{"vocab_size": 2048, "norm": "layernorm", "norm_eps": 1e-05, "bias": "all", "init_std_down": 0.0151, "final_lr_fraction": 0.0, "doc_mask": true, "train_tokens": 931100000, "steps": 14208, "dataset": "wikipedia_en"}
MLP neurons of a small language model. Each row is named by its layer, matrix (up: input weights) and neuron, and shows model dimensions 128-255. Each number is 128 + 24 x the weight over its row's rms, rounded and kept within 0 to 255. Numbers have three digits each.
After each neuron's rows, "fires on" lists the tokens most often at its 100 highest values on Wikipedia text that the model never trained on; "fires after" lists the tokens most often just before its 100 highest values on Wikipedia text that the model never trained on. A number after a token or word is its count.

L5.up437:099167103119122163132121151118116075158150127169100113176120128111118131127133113144085105091142109109129143138140091125129135125115163108134091143146118088127094150153104124079126085130147126145111095165148133164140131146145134123108093083155134131108125156138146114160166109150083130148119114125145115134140153116102132111141149130130168088174133099104102147144129133139132144119135
fires on: " with" 30, "ab" 11, "ac" 7, " to" 6, " such" 6, " and" 5
fires after: "," 52, " B" 8, " l" 6, " pl" 5

L5.up841:139083157107062106148131139099135155163148175106106152120095142106190124179099147175161132165158094147102123124114084142130147114130135145136099113125134154125162139130129088138110108145115087148121133146102144119110103095138148157168099130109116154106121108128134136157110146092132123109145120133135131156104151145162100151151116077111134115125121121111167131134162140128064118123126
fires on: "s" 21, "g" 14, "ied" 8, "ist" 7
fires after: "y" 15, " O" 15, "hy" 11, " D" 10, " ob" 6

L5.up915:134118145134128121138189077106139145137144147120157164152139107149101114136164144127106136154106087168098112118133156157110146159106119183145088128137191155152130115152129134101113098150131131128153146102121140130114134105123093087121101106091153139145077130125090132116134158132110112135159162105102133125130127138117169128140057136128105092134126115120136134082130173126108133125158
fires on: "al" 19, "t" 13, "st" 11, "s" 6, "as" 5, "et" 5
fires after: " E" 33, "ron" 10, "icip" 7, "E" 7

L5.up1762:147145144104122115130163130130157128138117122141116135183148122146096140131105133131130171123117118103112140169142115057113089150096134128116163098116150135117140147113151135118127131152109130117136136137134128158149161121114117154152173107147080147152111126163140150149118074122114126118119117098145147103132129065166151142134109142171125136132128134177119087140096161148126102134131
fires on: " he" 18, " she" 17, " in" 16, " so" 7, "," 6, "un" 6
fires after: " and" 26, " where" 17, " re" 8, " that" 6, " la" 5

L5.up552:159118127148123119125157133091121175127118123136081133142139118118124137130145142135131139118109075150115104150099104100139141118141144162157114136074127068110118078110165110125110130101119131143136135126154177135117094141105126128146115109102121125130138113137158149103142084141148140151130128098115121068155101109116120129159130125135128120140129122132144162114112139175128088158148
fires on: "ing" 19, "\n" 11, "ro" 10, "y" 8, "i" 6, "ince" 6
fires after: "g" 11, "S" 9, " int" 9, "it" 7, " ===" 7, "ok" 7

L12.up1908:115134153117148110112105157141150090147099129094123118122089143101176143134110127131112129098139094128148141139129182128115157150166096136151115125146105137144136081128124138075100147107097119157135139127153120141130138136104136103098126145095136171137129144090162139104127165138132154091072120181123109116120140079129146098105128121113118114179111091164075142114162122138147105090117
fires on: " " 46, "D" 8, "w" 7, "d" 7, "P" 5, "k" 5
fires after: " |" 36, ";" 13, "\n\n" 7, "w" 5, "-" 5, "k" 4

L5.up389:141150107125160142111123145121136134135137142146166078128163108125128147164119116159116087121178145178111158131167130123102119149134097121156111169071122152102123159113142122085114114090098117126125163118116155106130139119138100112169094167112125136126121134142125141114170111123086163123150143109116108128184123131132126164118160167111172116120141115154097121133137093090136094108127
fires on: "\n\n" 57, "==" 43
fires after: "\n\n" 43, " =" 31, "." 14, " |" 9

L5.up73:115107127153136112148091099114119145151128149133151136136130100085124145127128122066150130153162156160163155148110137152087190155175164123151146116127112139134139113092146126078122141146152100139122100131137111121130133147129169123158124083139115118138142167116141064128132076155094141103130150128117150179138139141130172092137161146144146199096142124130132122111139187116133081166109
fires on: "qu" 23, "." 20, "b" 9, "et" 9, "ent" 8
fires after: " s" 13, "s" 11, "us" 9, "c" 9, "r" 8

L5.up1083:118148141150164136090168137139127097130099161147117103115100147112134131126167156100127154176156147166077119149157090084100128128124166122115119094125116113135144159138118143099141075125115134127129156146155186103146091112144128130113145151091150190128116101120138129114120159141144129149158084177115142102118089118125162125121154146151145102143091062127151139101120159099161148136136
fires on: " the" 39, " un" 9, " im" 7, " one" 6, "ing" 4, " out" 4
fires after: " is" 18, " became" 9, " was" 9, " of" 8, " a" 8, " are" 7

L5.up957:099084111139163113134162149147100145134146146152145134083122156123141114127127098100127129114131146112173115088123120119126118127133164139118108126114143159144112134136115113156096136086099109133151131190175089125152166158163114118104124122147139118120176145152170107151118075145099119134079121096100130111140110154150073137091134115072144090074114127153121109130125134108119117158152
fires on: "6" 31, "otes" 21, "-" 9, " of" 7, "7" 7
fires after: "." 24, " V" 15, " All" 12, "," 7, " v" 6

L5.up302:150073131125118134151140100102099128130134138164111121159057099109139156179142169128142108094108156115088127100110121152149124121131132103119108117152139122105113136120099097153140138109151129120095117117127087102130114151122089145128123108104146170135175114132172142112110102186144105080134106166105110131131113154137129127144159137162136097084087058113122106154145131100186114137126
fires on: "6" 20, "8" 17, "5" 11, "7" 10, "77" 4
fires after: "1" 91

L5.up2011:139125170071110103153167112174127119167114108114089108141157068114117121140182122137141129130159120117110112123141101138117103125137153110125146140094110095174152126130126169116122088150088132118122123127137127132104162138113140160107098132128136109092110165118127117062100090140225118146105145126137140180157177106131128135117124146154144137135137134154142161133138135137099102117106
fires on: "," 25, " and" 14, " he" 9, " are" 7
fires after: "," 25, " and" 13, " fin" 5, " years" 5, " or" 4

L12.up882:145116115148105072103117127108117140127101087097167149179126153134085132170149110164136157101092139142160118138146109099171109107106106112113143158142166107113115142136170135109158134146144127100113208128106079123145183134120113136154129121092095133114133120098113118181146137096150067099135099109125129133109118099118129102132086159109100132124128098150083139157137150133128125046142
fires on: "1" 67, " M" 18, " B" 8
fires after: " " 62, "," 5

L5.up899:125121130121125153067131109145109121139113115126115147177125125133110119161154133154134113155117174146102105142147125127112112131140108148129138108105131102124141129113119142099109122123065103154176136138147134093178140104115090126150101134101121163134118126111100176163131125150124165124123159144111071127185102092127169140152125112139106155135121135092106131115095107119147125121122
fires on: "-" 16, "l" 12, "ing" 11, "he" 7, "d" 6, " of" 6
fires after: "on" 19, "ou" 13, "us" 9, "an" 6, " ne" 5

L5.up307:122173130147116108078147095126118104103094191111148129113119142155137108113159137103119129094140120145092172126131140095137131149092131137153114142145113122110150129148138101142126183118125122130101145126166140116153102132123159119111149126140124168172121119143156141134130167145159123129152132161111100126121143117137152143132101165154118106176143113138124106109156184162134126133103
fires on: " the" 75, " one" 9, " his" 4
fires after: " was" 17, " as" 17, " is" 14, " became" 12

L12.up1760:114118140138142135135110155157145128166137082093124131104111114113138171141125116145126149129086162151156129161140106133149151130167122088156161162112127150136122132150106184128141112126117159193066167103162189044107122113117127185099104151141148159128086111158136098116108124141130146149142150104107143118128195061121100141130142136071163072148128114083134130106123108149164121141132
fires on: "1" 28, " M" 8, " R" 8, "27" 4, "12" 4
fires after: " " 56, "-" 4, " |" 4

L5.up1807:164119140103142112129139124148145106148158156101090103084150129103130139158128121121142080124121134133130131130103136175103133141108134129152153136098142125127114112121114185121155109147124125059144137097162157083172145124113097149149094186096147112116119129126105087196145154131096144117123132122157157126165132104120125126164109142132140083113112118146106103153117081155089143088161
fires on: "==" 50, "===" 43, "====" 5
fires after: "\n\n" 98

L5.up89:096129146093140145117107148117100135133100114134142119112133144168139141175137134116112095152115162128129160113144128126071185163101096144071105146160131148164144136162156075122121095143142128135118136136134123129113120124129107141127127120186137137123109126101131160121107172090159112118107163147063158117148132140154201117124120093140112118148135117126144143130113100128175103130123
fires on: "ap" 23, "th" 21, "ric" 5, "c" 5
fires after: " gr" 16, "or" 15, "ar" 11, "y" 8, "ir" 6, " R" 5

L5.up186:093146105157128150141151157116105072127131145108081139135137108125138103105137123085107128149118095145157167126116115139132153142118153132144066139130090161112097149123127172107129113114157147131139144121117118118191180138142131158145124131122146132101125138146125135133074115134117121117105131147159101140129106139147121143118127093155144143081152108137161124148147145118179123132134
fires on: "|" 16, "==" 12, "\n" 10, " career" 9, "a" 7, "|---|" 6
fires after: "|---|---" 17, " d" 13, "ing" 9, "==" 6, "istory" 6, "|---|---|---|---" 5

L5.up197:115143118108152129110133094132135171116118107133120142172094131158135147097149146116138087090129107134173155093124168185155141103162158129080132146146157136161133112130139143119111122132153121108137102132123132101127084141111092137123103120137119124122145104151119135144145131105135116140110117148125118162148150145138140116153120156068159129143138135143119121182140107145107136111092
fires on: "it" 23, "'" 21, "v" 11, "p" 7, "f" 6, "am" 4
fires after: "en" 13, "ar" 10, " Mar" 9, " War" 7, " Har" 7, "omen" 6

L5.up1224:087116123082114114080168159118172123136103117139111117155156160123146096110132132091142124120144110179157070122121143160121158133139116127132113138153151138153109124114098133117153102129140131127116144111136134179158119112142154099108140143136128129126130135110176108085100119161103112139106080128180156141124165105087080096144083135118095120109126170081105135172152136088139125124154
fires on: "ig" 20, "k" 10, "ac" 9, "et" 7, "z" 5
fires after: "n" 18, "en" 11, " f" 8, " N" 8, "est" 5

L12.up610:124123157184142133153123148094175140192089155083120133120128133183132121147089120170171109137075123083133102108159139146124136127097088112152132146144124107126111139111129145072130087130129088124136142176121126149159103130138162115139131188139100142139083122124113163121139148108193125108137100126091102130168182176173126125122110162128126129126124121147105119127144101151165113116132
fires on: "\n" 39, "S" 10, "le" 9, "\n\n" 8, "C" 5, " (" 4
fires after: "==" 25, " ==" 16, " (" 7, "I" 4, "\n" 4

L12.up662:144089125114092154145122168130135103161147118089086105127175128125143150154134112087150170102173150189120110134112138133130147118104131125083117105132176176140133128094123093119147110128128162173095089156094108123123133183140098145103136152141118139107145123136140173109106145128076117151161150134117109108132120127143099121130106148112139095114121157165183087110144135133157139135113
fires on: " " 37, "il" 9, "anc" 8, " m" 4
fires after: " |" 36, " comp" 9, " appear" 4, "ph" 4

L5.up986:152128128095143132135124169128143094157124136114149112116143115133096138177113172114142122103127076164136109139145148145132140126111113131122122144112139124138128156124128145137105160125154112155146117144143133142122108147181168093176130132151111133084125156103132170134121118136123117106106150112146128091118131093155100108122128150136150088069131129135110137107102147129133131105116
fires on: "1" 31, "2" 14, " " 11, "ode" 6
fires after: " " 45, " writ" 7, " c" 6, "," 4

L5.up438:117168137138139112124131121136158125169151125107129140114140131144122070114100148142132093158177116137115106137110130115132148169121086117167148112110126098164137114113166119142126119153096122135128136125156122101106160124135105119171121112134162147042148128126117105138134106158131106116158154136091152146177109092137128127112136136085137119152134133096115068154149152079129148137159
fires on: "\n\n" 45, "A" 11, "ign" 8, "ied" 8, "B" 7, "b" 5
fires after: " =" 45, "==" 16, " D" 7, "-" 6, " " 4

L5.up1939:104149114100095097131139126139118148098162120128136126059138133123117152142141151168105111166165109101104161127125134104094126150095128137082157128160132131117135120086155142164114118144086132124114124132139116167144107148107131102127134138139107148119146130145178081132100116112133137185124100110168115141107118149143103132124078136099103122091116102099104115126118122074177140114120
fires on: "stit" 26, "lected" 8, "ated" 8, "ted" 8, "ent" 5
fires after: " In" 17, " ann" 8, "oin" 8, " in" 7, "e" 6, " se" 6

L5.up1871:123131158123145092148122110110158094153108148148091154166135074131159143153165126158116141121134099159082127120159098164086155113103105116064110085159120141129102167180125146117121133121145165131083145096137123111118108124114137135166141119159135134151094129139140144104134116156123082118130113105108091093112119144114173152134124128131158106110119165088119115120151126116120155127138
fires on: " " 38, "2" 10, "1" 9, "9" 4
fires after: " " 31, ":" 16, "1" 10, "," 6, " |" 5

L5.up808:185100100130136102100175137166106155117086154124115143064108144155159172140121103128114101159160156095117121132119113140140142172153151157132083127119106091095100110152173149158133149171120143125136153094153095128151145123145117115139120125156158102146132144161169147089111111090116104126115123163092143128137145109109114127098126118098122125124133154184102158125117124142136122150123
fires on: "y" 19, "ist" 19, "'" 15, "ing" 9, "is" 5
fires after: "ak" 25, "ok" 22, "in" 6

L5.up72:120139128163085125141132148139128106146114167113143123136149143116121163099119172105144130118148147096085135118092068128136115148138110160131139128123152142159155170130118125153080109109158153168128115145124089091116113086089115141118081135147194087137121127163139160131166105181161187128173087133102123081138123116126126118158103178139131148113149123140176121096131175142153120150131
fires on: "at" 19, "." 11, " T" 8, "ain" 6, "ac" 5, "i" 5
fires after: " Pl" 19, " pl" 18, "ol" 11, "l" 6, " League" 4, "echn" 4

L5.up1701:133126147146125095121114170082149150145136133119084113144115106132138112128132127108147109135142103134164153103153110130154148142096157160137145086127130076105025133115135079135126116103122132169128142097111091138136132131121071126163116125140162142115126135101149133156093118152111115119124168152132148113118147146139082158114099134148120129148120109109176129120130155142113111154128
fires on: "\n" 98
fires after: "==" 52, " ==" 19, " ===" 18, "===" 10